python train.py --d_model=224 --n_head=10 --head_dim=32 --activation="swiglu" --norm_place="pre" --qk_norm=false --init_std_o=0.00433 --init_std_down=0.00322 --lr=0.00113 --beta1=0.95 --beta2=0.98 --weight_decay=0.12 --lr_head=0.00954
MLP neurons of a small language model. Each row is named by its layer, matrix (gate and up: input weights) and neuron, and shows model dimensions 0-191. Each number is 500 + 50 x the weight over its row's rms, rounded and kept within 0 to 999. Numbers have three digits each. A neuron's up and down rows have the sign that makes its largest values positive.
Before each neuron's rows, "fires after" lists the tokens most often just before its 100 highest values on Wikipedia text that the model never trained on. A number after a token or word is its count.

fires after: " |" 62, " " 10, " A" 4
L7.gate302:421522535464535442478535524615498519516426465456527362454532522441422494417510455481500466451517498459538419472491439440422480436576457511499516459463557493499555498499514567509458561534526574379499495520582481517562502427533519478576492462547452527631451480504491463508378555443460582549412534400544599527451547458429638468552474461511507536490537560516449484463488556509510516535484522490541416431457496427462568464560532556501515509460441521561451498522476521537460509466454442466453640454497473503554515527434503544653492470445496490473480558502524411383576512543514494471
L7.up302:429527537534463429485614408543438501453474427518474525459546484546511546395569502488538495428431485638527582505504574433463548490470530498480465489585632389465527402527436621499520531518490507561425440496541514514521577488459548498457461457521507510477474495508497520511428509526552488490455484428549465585465481469432494509422635495510423533455545534489412547533478607461487434569530489534455479457523530563531461658454469600509442512566468558454481472563480413427499542443531480447556458512510516490529614472523545544491492455421491570503468528588439491520524495595552456527

fires after: "-" 38, " un" 5, " sp" 5, "Mo" 4, " F" 4
L3.gate264:530443491546456471532537523456377432529553462449489540530506494515537505507411497473467499566526542557515495516507487552558516454476528593517554545535472616516444442567546444487487413480513478451533444533487510536520543549442459482495501534478556560435518446471562489586357482421571336437497586414502560373494538463468485472444507495489515502477516505615497507610502420451540615431510404471617481503458531487489592524461526555521527522526448503543450512503444539489464504482451483478466580478465454483546482396438552491492514412474502503476438466494537468480541499432416567448
L3.up264:469527478439546559450483613544507522526512502553552545563598535666431454530578450426475497523483563441489604478497420565467473447439430491463565510472508530435477561532489530475566500499479530487471450501460387449503544483491513506533543467477475513565583549405531452460488506557411555548479526492483492590468435427521555426520415502426514474410576494615539510516444513523405598513507494503490423423489464495513503392564459487500440525496487517533541416499481489604494621444410449509449465593477493562492455455581616520501518483530527465553564527469574485535544507557525542430

fires after: "," 50, " " 8
L10.gate393:462471495397511512512418546513340448488488486523601485592623618569466638536442540478475502575460481461475528534416483532469556423514555552447581473487477502406511572514417479476527590503486449474493539522485567435508506412445564513549513554534515512427525525485559516522490569531498515608531422510447507419483513416554545435407520533489565463444519487487503579528443560486480512533564547441483479546521446487473502444541493494516502499491603581467470605574491432528424489516450481560439477491481551512516449403567483406406522444513416467458576449529489499432527606474479529476
L10.up393:412563600383469472517410486478535475444501500607581436386502426455524512446529485554500533547439484572514558527524473429451497468467535565517442465447455549494471498465423494513448547541450579627465557543449577473510556537472525458516568544526500505438490452528539523577466563505438459464500480522524504478454538457561434468566515434585510528489455429582552482530462573573477475495451552409470578594518505539531487523519492488503465615421479386511464610561432624488413577560551537547556502569427514454469495481438532485452454477499477439486594514535564428501546522475523465501

fires after: " " 66, "–" 7, ";" 5
L11.gate12:511510497446542495540483542482517519493534442533430465486558451435546418584479458537403424408457438356533509534472540463511524489462532500503613547565506552470501513502466465546474498545351529399513532500446539539503434457488536558493435600513515528527474498607497468523433496441547522503544495561528553516536494440515458476550446521479531462507495590543523555432580527509467460497537517504460370504534578431431446516576534507519460589451516548483539543475589608591513420416423413562528456482411474471511523443535547516493516505516437467523514524582576542463470558544491481442
L11.up12:502450499488520505475617501614515514483468423555512520577535487459516551500456516395507470528514439505536552533505529396413458466461560464488527405513559491482517520491474515485430435530557557472459439511522568558488520436520466468529545557535533546529455472549529548585403612482508511457475625455521527460474504568539557461489448471484469453402658464448543477502439546447485522476457562519480473484500484515593508467440512514452444561526529407416502503464453583488576507540455554452593510500519456513435447433512580512509462576464492562634502456475492547489489526436526554494

fires after: ":" 51, "°" 14, "0" 14, "." 7, "3" 5
L9.gate316:439553477494427492586454485411435521493472411545436516520536421502475459501554462537501460429451589505591533464439493569498467558439473468478587523547470467517499524554507427542424586439526449435425416556377561444412507442513611456416509478567562456604479525474509463546525457487559483527452508475575488566497540554529481609487464516468525532551503465520592553521495529501515510528395488559577542591511447483539501543451534516468476450477502556521465378607467484485529486522427469562540418590558498440510414464541404518401522574575520475490524464468493534484463467406523498465
L9.up316:442474542488533509544446442484517560552473526533505427601454528517422544582522403490521512509426553500500582521535449490584476518574446514471409529511520505506528550448518593552551530487453591439459512601504480504492591474437536567528431549485545488465509508467530534492499489499459433531447517633462523628449505554506556505515513486375431582480556496565528486545466469592478492560426471496509492509452480575475548500507454531470530535432452478503501457584529517403499508488458481434399465557458429573556517496567507581457464473478502534549622485593514522546476448460528549595

fires after: " |" 57, " " 7, " up" 4
L10.gate134:492494399556469629430502440583520457546524570530476497508537550537566502456586533498382510461516506530386525510487613550522475447544509419555472502520559505500521502490538575469516472556503535500483592447523537538494458524476541524510530450484417471458517353513526466414431543591438584568429506494488569462431479470457511467482572504521509533538482500511507502549511470581463427534566651421568417479530465470494460538501528494459500537407536517496493517486512409561506433509527526512441566455548512456504472559511433463522467495547504410540483526448489495398576595551529480518
L10.up134:530482582480690431476549546417514562530512589468522477550559493453558565496401535544491510492513488487475463611509470547566516524532505471498545536422518488600424505509472483517539447497567469383549402559474473412496516560507465559528525471515455518513449538446506487584479488451509534551472522513486419440519532469605591461401440535535485484495545421581501497503493469446514474496453510487518536505468497508539620447585469485522502456572514515460496472427503507470565558622429459608571529450518473454488526556555515446514424499426567442522556560575476499434496545524496483560

fires after: " " 67, " Mar" 5
L9.gate102:525511577443479536564504551513482454476463532497455589547556530509441540561464448551505468522528482470499508508500462582460540537543493591592449547418508419497445598483423457501516468540508492468521488570391562459521472466534540495425337526466469535564527534563501397477475427498542445549406507487553520550487513438519442473450484478651529482507506477520475494393572558407501403481499415481563507487524581481434494529504498487519477535504497466525467529514549497463426412457498435453514423465485430507475431565493479498436454497455513499558506456553651541509510478565486471608
L9.up102:517506468572486515455458507507463468442529532483535509509494556553441565532524409505586596489523412379470496575504427500460433625485491503483452468545521483488512473642447481558523491474530485461569531571411562524586465514519422454542537554487592484422426510541464492493482519502547368516465467485471413598563390535534506451557427463469457421407516489516502454528464487541478496517414442512534444506448514474505500502404489500515462484462563510523559455574549539518557491481470462430601494499453429496520532502570531491436576522533421560489412537472557455517500486534453573421

fires after: " " 87, " (" 7, " |" 4
L9.gate186:541503479509537464619493457522469507464503460509510537481553479374406520491505430438472406492436387478561386502453474475465490475596516463487457522481548483499470515563442508459461526517482495479512465556451524540446455507591592546426551486479519491615508564523469620495369464541461517490527473487540620508532522485525486458512491517579574453465521495549507456400642509549554515476527432550564486491566512529484413538535476609534408529473553493396527557564503416428563496519394397561480553473419504478519453530585493466480498541435472483593584455606518545453465471467535504501
L9.up186:550532503492486473464557555545504524509494557547562489598522396449466541445379503473353444582437423525498500541523545536454531469552525445494482422434478495562523455511538474466533488530550507505464520485421482451504417517502596550471481509513397497554473434506456511477471437510452614577596478436427507545454463556552525474557547599507600475578534483460441476544564527416466582455549563438452527473494480500379466495566499391493509528434474489438471529459575562487506555458430493449478476460468476441576534434635512470546501604470500514538450574573439511389558479509456401542

fires after: " " 38, " (" 9, " un" 8, "-" 6
L11.gate440:510571571506492556408562535434517469497571526504481480579568387482462525616487530555474540630482505505480418520538568434520574394515547491443513565564431503523459448435470493508554508492480488461557480542471533512616395472475481462512384520535501535593455477537368472601373515494493391491496545516480573475477510447558546535502439421541565496405522450514552445492491467532523551455540548474627403509527471493460560529499492554501575493473486485500437432553548461511517456545546536525523544480508442489479481429522593518550613570466385496571504527552490586510524481511451446601
L11.up440:443538360459452547523434639437578557413449572545432520504646464491539480493577526516498458440487497485483478504466459511493459522513432543515415551502452507496475534451437591549464538537535465475450481466468558538502456426530511447551423538467436517625471528496481499584555454552568535563418475541522499420551453442442539524461439549560559520557455575498467466459493436490475540519563493400474561527541539459453421543475392519450483545418525519474472460429552506504568450527457516541472415521464523530489534439431523451519534440487473537491455480526622522515452407405595448571

fires after: " the" 19, "″" 11, "th" 11, " No" 7, " a" 6
L7.gate79:575564558512531486460524576560544472517429567404433398418447495384470425391498496478525478505579422456468452470489539545442534545542447510541490449465466496471512513538442563548484536598518471464503493545570505542543476549544435554502525450528506514561512507485509486538534501522507485453491508495522540419554502511482498568561315502437508450599393535585487514546589359549443506507481536549562405505512441527521482453457512530533447475491517544445481479534373478489506485515460393459465435428475501498530449536526537490562455385523533448511526428509478478589500509516455501365
L7.up79:541469341560485569523492489599514589545540354624452594481564507516520542440410497563633451569524412495479518504525437509532611413556495582482566478523477466483449431495464490511503412501495494428541527515516512493401510507476496544542471505556479494501494490449486560466549545524535547496547512496510474559512491434533556468443509487542459509524518592465502557470430488504464496550430534462572488464529475503457464517510510467516467545428538537507538564555549482417511470398563546456478530426488488541521477552468538604549558468592505521502440479523523385533569463433468486439

fires after: "\n" 52, "==" 39, " ==" 8
L9.gate292:460410487448589532505435484461475508615471493534525382486542457376456522481513472576589457569466551437530545484427446514452565516460450572596517468500477522453482388467505493582495531485539479493565400553442538548526459468469621461434516398531577500562478498440571545526414440576426586418470518483528568553439495433451453513493475525491535556525518484517499461536493553435487659453555463605548579547494489416439547472454555600535455487511493435504509469436387522472550518505527576460499496475517479584470423456504484514512549518497518496462471446508531481494591480525490568545
L9.up292:397442540455591505443439454431508539588529466476500437504546504522479572553587476541567418516454443390420549518413485498519557503521476519570511418536456525455437477484520521429445444496581467539537468557436439492436477534503504524468537461454545474548539442418545521518420487488463567571422418553511540538390468455506553402442467537540481509489594465559544565610481535497448494493564455552509560545460447484479567526475538510547445448465593508440571436441485477500553561483532507544453516488525533558423531482479449573594491504557566480448446484480464459469572495573534570556

fires after: " " 36, " |" 35, " as" 4
L10.gate85:523568503530554497462546534453490617523494477531497515472521441497513466597512395489454438532559510472451482566511457456528519520504540555500504513545340510518532405537498522484526493531500527487488450513467393537480496524450592454485529449498503528442577460551440546537532433455430496542450488452578496441486501449489520473510447531525465461443568490544526544456477445658482409451462575463455439472486429483441579521480479490433491553369536555557474462445512453473426482458501464472438405463402428486518471428490555577493659409483515522450473426566495489427521546558484528577
L10.up85:441485456575562539505594436532481481480488456444494425455532528523521394508465484498509482566572522463526502493538495505454497453499455563599484479580481550503521444423578582446495551410489436611487504542533572481465542515504538493522518530490532475456519409507473507507503517476562478581550535549491413544512592449425533429535477479538534513485475499512410524473519489450435482509468449424348459589445545565375511536571454576659509563478646497406483603487481563546442485503464460472516497432500585502417494520562505501624517524473519509547480578527484573508581542456505534520

fires after: " " 36, " the" 19, "′" 9
L9.gate252:444556466482449585491439376512458465483398470497508416499547524473421512436516503456593526466478506551542504496452501540489493533459461509398579538507555613476507389531398467507546539545556478496406581471480514553497482465519488425481579508522579516519482576552440515550477523470516528525511532421556447549582491469469542532399470458526551525483501562383426459433578519494504502543568440521505444469360468484539444468488521511502477551540513516538429529462424451494510565466535419555481439569506512491481484589526564496465549494478533599479495432527461539503452540428487511476
L9.up252:569483448494473408481519514474470544546530504432468442443465440444513411397529490513516521561445500441509428441484433541413427495516503573549525517523598512520407560500543509506489472494482469587428442536469460537500520550601578514649496569484472564507488444621538490419454484506411497510434420511492527481524488390368465514471585508404463483529480451526455480531430432566536502533510517570497532510447463482468411456506469490583469517443553535392531418623469493516475545479496480467558535460545533501458470496535563478576564494412508431480494522576585369517465485449524564482

fires after: " |" 38, ";" 10, "G" 6, "hi" 5
L10.gate27:414452523448494464502536466358510532473525525527491468561513563466549520482538511493399453486500562463437564523467517387532506442551471567529616501525568456509409526489562497430509368563495476473493455524485479381462444518481510531524513497457547466584477462514504498489521373576527444576464410461527425474472581471532426475534598436476512514459372524493457485555509496603466468468502617508457518483489548506462498538482515494528490422503545445477428501573479449486436437512502509435486502442561597500498424512462528481603459523531550495458446514488469417394498484509401400409
L10.up27:553498452475655461515618513429488482504592535503561568488561565545508454517461582565503453497512418430450438449508503483512481473359507384525496478401556497466589489504480428523473551491411532492403471487512545495520533439560499575556524385511563510512408425450492504432554522463597494462501517494536583506462509461488541477419485514527534502525510538503571394541560558540484441482515586577480511540524515451503491514509508528511489472387624643406492446616433477568544487530490411548460505622515389482505449526569520495506546503537462504503504518482396537480475433506543497456

fires after: "." 41, " and" 9, "," 8, " which" 4, " (" 4
L11.gate120:498544459421488482439432435522471579497510439442478447570557591520421417540563489418527443483493465601442400591553528570547493535501442489481536537466445543419615569522453483538522549580465450482443541489475468452550536538475531445477529518448410534523359534458539414586508601507477552553483463493534524496474555481505483548465457500474568483528542489545483419463504535514591465581437507539414502591438538439475510486550483505564594488510519573548518536519493481497461508493483390450485461437538464470476455550606456535543564531606491459401544499548555487447472489475440524585
L11.up120:441573458495535584489509496518505511468555526531540632465505561463489486453524560380583501533508568507548503518490442470536545483501500502376430513569486625544515543512416528490526479439443537506390438478414438556458479415470581443462404514541595489464598382426431493563495454522424516573497450496514459505573544464598535520477499535464514466544480389487496509534489560602464428558510501488521573562491547539500489471495469460485444420493512471562491610495488505497420447457510460520395489502512557431479502600550556504532458423562463430489481471471502558420485480452520504405

fires after: " at" 17, ":" 13, "-" 8, "–" 7, "S" 5, "." 4
L10.gate543:442451406448530516425476533490443504510502589526503530451455522492470620511485511502473482521559499465525480437425526590615544523606500446539487552475452443427425557385597508494426536585521378479442540539390553494446489497515549475538484514486479499600500506462499479513446504513565550475423566526559511569460614479453537499505475518439563478497464459553500536468498513532481460525513493497527454468397523505498573504376510473511488481550524531512479474606504526520557449455452455504598455474527592411369554492467576479535438535443482458441569551480570524468530397467534510486
L10.up543:505499534481505500479528509549468536559501494509547527425478492486531460454522524570497505412532460505435463486550526489578484491511492496498440436337504400482533504529488517537481533532551592555428512534504556523462473455488454584506375585506442497542517588605611488451482507471515496502473507483448520439433611494559520419530618479411529534461544489467631455458533556571480552508514443451517527472468443482541502485502551509464501499429553458500519578536477530487452547408497528626475480577474514498452439529560577501448432483542481465513514631393484515538503484437417469493

fires after: " |" 49, "---|---|---|---|" 17, " " 13, ";" 6
L10.gate254:533555488468595524584537505461495555506491546491561493474565555571540535455496513559545487546522446486530561550486502510453498471495444492555461566512455490635494443456554548591544506476464536505451609621543487506520510463394521559510523483472511543420510454529544500466462486497455445613455498505514522457429513541434589414515542503483554406490491434512486447580495485568422508552511605493350459483519453522402516495443524476508464519536562503412535445457536564442429501488531511487575446530532507460466498473508460550532457499566531496434379595499437489454490410477512468508
L10.up254:500523408429627517514579484515579524458455580489554500550594498522475512476547462576564522557558455509491508628513537512434532522503449475517516524448419575556490444506505578503543518485589559468471504565505499456527550524468552510541486476526525490526475439505493536499454497521460451581453522533549562473505551510446562492458468577526565538536462418524530454588487455530414480547581596506379465497469483432485500499462488475498493474462471546372463426488473574459461564506484428448549455477494389451543582582478499424488508575485506499433426672484461507453532401459518436515

fires after: "s" 21, " re" 11, " un" 10, " in" 9, " " 7
L11.gate415:399459439623480565582602549535450535603507559517465482481519511511432577474515580508521584463462482416488493442500465549510485438494503484481536547603560449626600519423473537600498559578447562521510480462552509585518435485437516461505391468499586540485405534421470476486394452520515411487631507449518529447499512418442552556488566436593511535491445485470586539543510503560567482429621490487496453502526499520521480493482524555464457517534511468478499500596570446555450476515612498494522516463492496531442522492485489561535509497579561521591503522561433471478517500424520562496
L11.up415:443471507567465440401549461543539461504494519560528502547498484427487496668499516522455572519523396570440519462461528528501485442555425545541453578463485472492543417495514532547516507498485524524519527561473490525523435598461456411564435471500440509577490469519456479505379553370457425493512532481524574475488599537484474415610558476592493494432572550559469534483423522510491464435502448413545489564550443583467561466498490545563465485535497432563493424504539549521494462441475488494416570560381571447515540463554508455473473516447523514488551542503494552424483500550412519561

fires after: " F" 14, " G" 11, " L" 8, " C" 7, " Can" 7, " D" 7
L2.gate200:586483367456535446493393587545495506464411443510558442409471501510454422482477465454599511450466505537493418500530489507631518515358520512460550484509452527402559541484585572520514480444520506437486433462548542509534479449455541440518495463480442554539512484392485513505518444584543558501446595409548539520512476473526475546536508436464528437401468518519405511479520472484445537418594520546424497465539564508585497457490468546552484501457446477545485484558519497368516496536488448549501571473539536456515553466507515442566408491496499542520516488472528464391479546439610398551
L2.up200:495514548449461477482488558519461518575468561462449533329491418538463619603478552516507567519437484533498552454527482509525390460465527469532433438500453515491483488535462401466521465517479500513482622432490454453404546446499519438513485448524556470437473458490560431453571550525540473595512538603464604409523561520387532576450521496588535507456476565531483506492569482520550511476515523479536566505511465499491492478487466538576483481566518445454503480433468415440500524406437529501413451504570510390531440550472497547529451518508493558461449549547549472541507449571561491631

fires after: " B" 15, " A" 10, " as" 7, " a" 7, " (" 7, "th" 5
L7.gate165:486462525444583458468581427495497481481459562493479508496538439478622563558496531445416455528566495612441474489539487582454463587480397473478443505585494564511441524538530583531459581504535444572540534486526471498482496478506535509524521455483516518399564558495617493497536504501464561357450521492525473517557435554460432525659464458468525456408458509498407465519494456548485586394506491461528413521505498512514534568453515526565480424552459436525482481513495527544462583430469498473483495523441468647555456446498548455551456470488435543519557522566525446503506539461461590454
L7.up165:532537507561499524566569513413486484525472442463450540508522460488508503499469507463442502517402531519510433567575516556362501486482498474515520572562481470417575434459484483436559515499432499553499503476572472508486559494431522545496357496494468504540491519472472592541541555490491492521559451529459471493498508505564449531519529516499580548544486425312487422555489469502606391549457467534473452470543459426456460445472404531430505545484596512517499518532588576440465398502424495524493454437470449647571488482508440529561526548461485515561552452483569528508510537481525558561

fires after: " " 80, " de" 5
L10.gate4:448469517546456477352503417510468548553510516485545466468555353537463448554442626583462573503497492498511535498541523455511403502515584483522493429580469462543486487425535603492462523521551571448436463470524558496515437477467425514582451524580460545514355525444504481501440424485492535508568565497490489439474518461517566597436495550518537533452551484559538506506435506470509443503503562413523411521498432471465531508474436517502499442520493592537497429528435471551453526551431477447590520483507494484583486497435452523503495545431557382464477402611489490457490425537469467480
L10.up4:519487583504525526466565461493402469456467438511502533415500422488543444477558479575484578511517479496554520505468505483527398453490511603490396482544511587590471459547529459529601520450489543490550464472501546591404533552490488495365575473546456495511535457543468533457395447468490494510547475512525380500554655539519490593493537461459483470527495516512481502447442522443472443478530431486520490575463478475482601497516470544508508513525434541500529432602482509507492622463534537486560442576470525535450496593546505506553613576567490577394491513564538504410546544561472551473

fires after: " " 71, "Fac" 4, "qu" 4
L2.gate458:503401483488499516543375489575593424513442512511464490513530432477535497480510513567455486565489512581564423406523543515502542428565544515552587572617499490475491524400517500509557514622562460448574591505439494418519561485512509452444528518549479524522488617479468508477604543491556512592430493462571440522502496473503428479437490471511596560591514561553539534460452592516511500503503384461531444558465516487569508511532503524516461555542541508573502482562483490451554519485464496514527422558537500499468511472503397457536450559370583493451429401532441496461526543527449430534
L2.up458:511520511539502557507575535456483528501548502490478519461448445483480398424583394438472580502538556523553466399467395454530458529463514509539453533491539519533380408439548446452496420628421549454566551503523587454491598586517526477548511556545430482490428489487577439475534568432493471524440453531532565576518371493481547531419473499508542533561496425489575513514487496456449474455512410497487438359464460494497569456502469540379447529509546559492492470530460476478533507415494540547550636460427520532525452448478430519532489568542592418446516427445529451506411468506473513524

fires after: " " 51, "1" 17, "." 10, " (" 7, "2" 6
L11.gate78:452457520430419526509502504543490513592428543521458542509480468572435392540422511445490568476497594474540585551438537430504532445518505474441586383521474513553476446493581469556515510474480476460495425489548479473603484496476565532518528526551518563512524441410515563579503505503595493501566527536502527488524580545440425614510462453509513470458499479446463521500500600566516436469565642586523467495566486451422601430547472470480478520489532398609449420482493538490435491512434500459481604479439427509637447466520552491572411516521465473434474484505542464581530472455549547462
L11.up78:505538442637498518514512545457489528563434553564538556486501469473456534452486488504554490464567510500549409542504550562548417352527494621455570554490575427625519393435417464508505458416515434500495470537514496477439598454521456465438489469559478498530529523516475505507474442490592536507546488490563489515515489588519447575488554487511540496502538400459553512563472515434434454439488522475525572471425451505548590564431455572510455474598489479536526544503495563546474513462562513561474447539487548624418401535458581497479562574566511472511466550518542475483573493403520550475

fires after: " " 38, " Bar" 10, "R" 7, " Bel" 5
L2.gate274:495416541488508437500417559510513471450456522521445438462524517369529345524512431511453446559529500427512546371389417571476500502463486606464476447431419422501550523497524451473410444625497541473471451473449521399510493415473541461531464559528444485446486517488553465481508497579487547509535381422588467509508515446502525585457429512553473451526484462514604558524507497436482489506548532437514488472506485450469563424486479465519429470449547497484406470405471460439538522446490504456529439485530486449459422438477454579466551472457463411506553499552467517468467472436589472472
L2.up274:488475503472535555470435563486509450582437587511562553531467424579529509477466413400515529508461420440545547571463562571463498564405524534483555434468534500467550508572564607489517496551454578548414377570425551547541503430544525479521494484446519490511510542466483468489504428511432580481474420527500521539488437538451500472566541607511548492444550512523526456480435487463498518494465481454500489500563480521555590476433510412584438528455555525560518597493392507448490548512455505460494565475460479532551522505482511538501419524528486528450432497502527485467569610421456565589

fires after: " " 41, " St" 12, "s" 10, " W" 4
L11.gate567:448446482514514485436550597539401520574518511529505451490575519472467506458503521495471506511338438586504504419473533520584491462435571474507495525531465516520516430480608558528409589487519509515385332485468518449507450528487491462548443487507518549504495471538581537500379546522581489483481534423466517461472482517504460567430483492519554540479452477544575502519556379454492598420583438462451481480455501572557573477497503464493501521567514483495477474620541446489512567533470357485522448500466450460535561377489585510437469430441477477452448464464604566464592510527457536465
L11.up567:518488563561538422447584463523483476556529465402465479410502514550551457604555481580512510533482477444546513457597525568486458574492478505551579583448594502576500439533443468522570501458489596439576507542548450488521542408524422515525488559550519467551525459513586483418450430542462501501515465515498606612554515458447491459490413449420522462546497489575495521503561409398569526425489500393450534547479544542432536468511532586541563507516467431539490474508504398460490512424444532576416499552531514501481486495555540454508420446517493451430516533532540380530560368478511552458

fires after: "\n" 48, "==" 45, " ==" 7
L10.gate82:409465491407560521475473467439520445549433528535459406509513412492430511457527461590546434515450498480519588511502457536503586542523561609524528433499488475481477428406530554483423543451567484532533479474441475458500407426564545484541533506505535486556568451408493534486432483433461504513430561485501598588458555395554456483520426512502585526422549494486494582376494510539560435451591513471548512559494468424577516428436604600516482466455467518462534370437453482512527433505487466465470476504470535580423470530499453564539500548468468497484484446452521482532593457534551564542
L10.up82:404443521474539533444505430406534493559441463515539425546536470524455514431518476537571397485457469455454593546510500521532585507477540554535549438478511451441445458501493541454399489433603460521542476493419466483435414485546449561532527530441512440563564393404469480465429503425451504505416477488449580570435568473584504444466437504484510515425640482475487598467472492530480413431529517486531513500494420495532533398475568548510494474459532537404562439438516447483528446536465470470461442571491555606398529568513439585539523494494460449468491477459475463516562496547535581557

fires after: " " 39, "s" 9, " (" 8, "hi" 7
L4.gate518:566489339501506587492369502542535480496473518457504409504571565489450494509471615540460494491518479487465494455458464626533545497528517532526527544541482541531461625534583492526497503532532498545467501468545509493549506447543519482512516482526575524461536541498539495513384450477528532434469405504514504437476444505457429448529460482458576568495442542443507468410487493491389486523493489440462452470387496454517448527528479612476559548509450414476496531488536496551450511394415541546512521506488489458516471542567482455426541318504497442610568514574429512566570425395488470516
L4.up518:527411410535495434443595510454497552572516557486460462458481539412481573546600595547439516497458537556511445543561500547537484399459483518507506532412546510546419525409439590513467423582504426561532455461494520400443443507428590429524548509436526471530513509558535435503533531507580529555451525421530586517525424372517462506520482479463521548497561536464490524529487452482496495476557471506487401400468462450451484502580476523484514400506476528433508482526536458486528573504456473572491424489543522494456542426564527434498504483421564446479558482465520505365514498471512497529

fires after: " P" 22, "|" 13, " C" 10, "\n" 6, " " 6, "C" 5
L4.gate192:471499570412633563449479483448491564470528473431469389511511481497524580555506537459543443542338600494526479502438494535481590447553558483543545547514532563537438482464551553516522472605478475453545573543459427471463530502568430531525543416562534502516534552455531444567472465545570442484519593464561461429485542430481478463515536530537517484464480497605441453529599467483458531481503475457480508498482493510499391499557469643493543540546516508541513504504483524656526450514421440564513512507454472526545555542556441528416567472508469550497531496586525547403435483503622539454
L4.up192:513575434465433405441520611604505534491538464521501462486635449510447483581403443510440575500572498543505497475490515512483503518512433503540480483456491512539543470500476474523552515479544461456561477448558587475464442486543434387521502487439557529517478588577538523495507480489479408440479543596577510569418404487439519504503501413610449557418469468512444535477500578525519437494485551495471490461522462549448589399443438506516507613570545441443493462575464538470532500510423523443441489548551525475572514485498554583407440606468592560342438449555581538548445430528499494479

fires after: "'" 16, "," 13, " in" 12, ";" 12, " |" 11, "." 10
L10.gate323:522457408528525433567449413556503519505529539528471460466522453443518529559560567530421516467496391503438521532505430606504486446546553407499484539494539469450479478470491517439488477579577464431480571522457494538493534570462514587396535564506478483503626487468497533477445515516440568469446556488427465412519418533569509575452504593399555508475501394540434454401491506538505422571500538445518471411439430452485548486493542482571460467421549480435478498488486525449510541389474557642483414553486547498455522523521549449569402499550509505521447574464487554442510486489523523535
L10.up323:452480501555523495463488429553528494452459608478474389575550548434378639560491601512493490461452484451463502520452523509483574523631560456501464570511455554509488574505563569509484524467591515411568521584441493472528468472549533527462530501411414502620465494436575424507456598487492528561558517610465541524512492500482522394526497474466481501479475527513501458541476519488480510587551579484525489386477465441426578516473516417477513453575500485435545505529502497527495538566498529672547556496473449548453511591581507511533443489514470446512561591431578491476559463490477536587

fires after: " " 40, "0" 14, "," 6, "1" 6, " de" 5, "–" 5
L9.gate250:470529537556501579456467549481471449553558522507518436516441419491494502550626458569487550474525442519552525525507412569443517555557450430488452511486450580515554456455519431603492474399521551507442415498533467400490449562465535503499481469488508464624481511503375454562570508552555540463524543477536489578475455530494449541506504453505558550428513503582564534441428537439509549457461556376525468564467427438454525506485500560523503485464482433593491508455546546520562498542498524412533492491483457519520556520448527499537440479534538451485640540497454486537526601555501526520
L9.up250:481519494559529538532542568493441573452466501515558509449473469535437523518495465529485468414486554434553441503436578531577492492548434546488373422447389496531470521569445513526433501538497542423444455536593489471482485544452491541495516620467440504486459490521530415509422493592498463518487507468461523610489454539478510562468475414476577497466584488511535580451484390439557531563498577525567500454442466532383447456577466503475494439589493508510527482490530475377525483409418527468511542528501533538484505417547608551529394417508494459455507501541453506527482440450443504455

fires after: " C" 16, " D" 10, " c" 10, "st" 10, "c" 5, "s" 4
L7.gate229:518459478501528509495551550497433526518494538453542469437558434502537510530520540532434613551519573498562555501434458497544483486513514460537504582454536614460425524487585462536523578473539557534437458498491418517548439469520479402484543457495452522491449450465551437482572469552458534466423568540576527591522473463445635502521470519488457564470552478484493491416488498448471621450489538499516421471544569473658554521415533448551566430528515488434486495530462416449586439580501440556515370527441522519593409454462580464530509528505431542449524456464467510529592507491392475376
L7.up229:474402551571498450562545588534460512507522483479519514498576441481461490507481490454512609482367432531468534409501450565487490544516470548601535373448478506556486491534498443545423570518545449372537486547456479486496525533393509481499561531417549482467554387563611442509497463454599502563488545446445508568488535528469575446579524452440526551520506532481506581463485455502480576539493499508471539527452478493430551462557455416555419579597563488488487476450527478469495479538478489448412506456510476538547515551416528466477470495518578442447554538440538432476461513492486538491

fires after: "1" 28, "9" 19, "0" 10, " re" 8, " pre" 4
L9.gate161:397497468455524560546479515581528528566480505457502507467531417446498498475524569416525492422501563576503425581604430427450492515512524492484449494426481551509527524546528484540490477425496537423573426505537458524570474482486482583571424437535498488599554523500492428507496510538547485568470543388488507569531546439545474472515396488472489560457419468543462532499412491469433507460546438569589525481524426461537618545374554552484579452446570535432424485492539527612540425533450429450420504363481490482443538552501529501544534458436487480401574473526487465484453462429528493508
L9.up161:469427494452487570520465439568528466529540473567505479455400404434433454602482389517536544489529507490565473569435578438486537469559527526485570441521390498468614428580538497467439486527528452461515474519436481493473514571551547460506486522505505492449544506510489472466403456486559493513519503484484579435442552556475586553486487555498543497467547477541472518453433483459518571459479408549399485544479455482513520414458521431518455569496530540462487546519639491500401545531438575559526593559442627580412537571543459514588454523468537485501492480528526517479475465500508472377